Weights of a small GPT-style language model, trained from scratch on English Wikipedia.
Architecture: RMSNorm before each block, tied embeddings.
Training: a variant of Adam for these matrices, 100M tokens, 12208 steps.
MLP neurons of a small language model. Each row is named by its layer, matrix (gate and up: input weights) and neuron, and shows model dimensions 48-111. Each number is 50 + 15 x the weight over its row's rms, rounded and kept within 0 to 99. A neuron's up and down rows have the sign that makes its largest values positive.
After each neuron's rows, "fires after" lists the tokens most often just before its 100 highest values on Wikipedia text that the model never trained on.

L4.gate293:47 20 64 68 62 44 61 64 42 63 67 60 52 40 52 54 49 71 39 38 56 36 32 61 43 38 40 54 24 69 32 60 29 63 37 31 48 20 27 41 69 34 20 58 54 66 63 36 52 51 61 56 18 69 33 70 40 54 54 42 44 53 64 46
L4.up293:62 41 40 62 60 73 20 62 80 40 49 43 40 43 46 37 58 64 47 43 41 66 49 78 52 51 52 66 56 69 48 62 51 60 65 76 70 24 63 16 38 34 70 33 64 27 56 48 57 49 43 35 70 61 42 48 83 81 65 41 30 69 62 61
fires after: " Al", " All", "ur", " Je", " Jo", "J"

L8.gate354:99 79 65 33 48 44 70 48 37 37 28 44 30 29 62 67 59 35 31 67 63 52 70 53 59 39 48 47 70 56 49 59 25 41 63 74 76 34 53 49 71 39 44 83 34 77 64 53 56 66 61 53 33 35 63 55 46 32 53 70 40 44 36 66
L8.up354:01 55 31 42 42 59 30 44 53 65 71 21 78 42 40 00 47 39 54 65 01 49 63 50 42 67 53 57 74 33 42 52 58 65 67 56 38 39 50 74 40 52 51 79 32 29 57 14 50 58 43 43 25 45 51 70 53 51 59 45 44 49 59 69
fires after: " ", " O", "s", "o", " S", " co"

L3.gate210:35 56 61 43 35 67 56 31 55 43 68 37 67 69 47 55 52 53 40 60 32 27 51 50 63 59 37 47 59 42 52 52 27 61 70 51 48 50 55 13 50 64 30 11 34 62 48 52 61 49 41 39 61 26 48 45 68 43 53 75 39 24 75 55
L3.up210:73 48 41 36 71 72 61 25 61 59 61 24 37 52 50 22 47 58 54 42 63 44 53 59 97 69 44 66 61 60 39 21 44 49 69 52 65 48 41 79 55 55 58 66 48 50 76 79 58 69 43 80 45 52 44 42 29 44 55 51 20 25 59 61
fires after: "s", " c", "C", " C", "G"

L3.gate137:26 54 67 49 29 55 44 32 68 50 26 77 67 40 44 53 46 35 59 43 17 63 41 51 39 45 18 52 56 55 35 57 32 41 46 40 45 28 43 34 42 45 45 32 36 38 47 71 52 32 62 31 40 48 77 63 71 50 47 45 52 49 65 62
L3.up137:67 30 42 67 17 57 69 75 78 54 40 59 37 37 65 59 47 70 40 39 47 73 43 49 55 73 58 59 49 22 30 62 33 48 94 54 54 36 50 42 41 59 50 50 68 43 57 65 67 44 60 42 39 30 29 35 33 65 75 44 37 38 60 68
fires after: " c", " The", " \"", " C", " ", "la"

L3.gate70:55 36 59 20 38 62 76 55 52 44 61 35 51 33 35 78 28 35 30 49 61 74 37 62 48 44 27 54 28 30 56 30 62 44 46 63 58 36 43 37 57 36 35 47 74 27 36 58 49 37 59 69 37 72 80 49 51 37 42 55 20 59 57 49
L3.up70:76 64 15 46 43 42 03 45 65 52 61 45 30 42 38 45 24 50 49 66 46 80 47 52 84 58 51 52 69 60 49 60 45 40 68 33 62 26 48 46 75 47 77 64 37 27 63 38 59 69 68 36 35 32 62 52 50 37 52 39 30 46 39 55
fires after: "|", "\n", " in", "---|---|---|---|", "|---|---|", " Di"

L3.gate154:61 52 64 52 65 53 80 46 45 49 68 47 54 48 46 58 51 61 62 57 36 34 31 79 74 30 53 69 54 43 53 46 40 80 44 53 56 39 50 90 70 36 49 47 74 76 55 33 58 70 48 44 51 42 59 58 30 31 41 74 51 16 79 37
L3.up154:49 51 47 48 40 57 44 67 58 36 88 26 31 60 61 54 56 31 30 41 48 54 71 47 61 48 39 59 39 61 45 51 42 30 63 59 39 59 61 43 55 74 69 59 70 39 73 28 48 69 75 50 37 75 56 30 71 45 30 54 19 52 38 29
fires after: " K", " c", " the", " T", " Ma", " ma"

L3.gate209:52 30 58 33 76 56 50 54 31 41 79 53 44 36 44 33 58 66 35 57 58 58 49 57 67 67 63 63 53 49 72 38 44 58 77 72 83 46 51 66 46 50 46 35 78 42 39 54 30 51 48 49 70 45 61 61 53 46 59 68 48 50 76 66
L3.up209:28 46 60 63 55 61 54 62 23 15 82 40 48 36 23 66 42 57 35 38 72 37 41 63 64 28 51 56 40 34 32 30 75 52 65 37 54 40 69 76 40 57 33 51 70 32 31 46 31 59 64 59 57 61 38 71 67 75 43 53 52 44 57 29
fires after: " ", "k", " K", " Ma", " St", " V"

L4.gate263:78 73 58 30 31 55 61 49 67 39 36 55 49 59 46 75 33 28 33 47 37 49 78 20 57 60 23 60 62 44 69 57 68 54 72 59 58 52 42 21 72 48 54 31 50 64 52 49 84 34 64 63 46 32 71 37 58 63 37 63 03 46 42 53
L4.up263:22 62 73 39 40 63 38 38 43 48 46 51 62 37 37 48 37 75 57 70 32 36 31 44 48 44 54 69 58 46 49 54 29 47 65 43 66 79 49 61 78 50 37 38 47 25 49 50 51 50 66 72 45 41 52 77 31 61 29 18 34 38 66 80
fires after: "s", "S", " S", "-", " So", "n"

L6.gate286:40 40 41 47 53 69 54 20 53 25 64 61 40 37 31 46 66 56 52 60 52 48 39 66 63 82 58 63 55 60 41 68 55 57 73 51 63 48 44 79 14 28 47 27 91 49 55 49 34 45 59 45 64 40 49 61 66 46 42 79 49 58 69 82
L6.up286:58 47 32 32 65 64 81 44 68 40 49 52 48 55 31 49 44 56 45 43 54 44 52 30 48 39 44 58 65 59 95 53 61 44 71 62 49 26 53 32 34 46 46 72 45 46 37 61 58 91 54 99 55 51 51 73 64 46 61 33 49 31 54 49
fires after: " c", " C", " G", " S", "c"

L12.gate146:77 46 61 27 43 54 52 47 73 30 63 47 05 43 57 65 31 34 20 74 45 55 76 46 78 37 33 30 67 21 69 28 54 55 62 72 55 39 52 45 50 52 77 50 47 24 44 71 51 81 66 53 47 58 58 40 47 57 35 69 44 53 48 64
L12.up146:53 60 58 65 25 47 41 58 55 74 67 37 65 50 53 55 37 52 37 61 38 59 54 61 73 66 42 50 72 60 51 41 55 74 59 41 65 61 44 29 55 42 70 43 73 42 79 61 47 51 52 60 22 34 65 42 56 60 47 64 27 32 63 58
fires after: "\n", "s"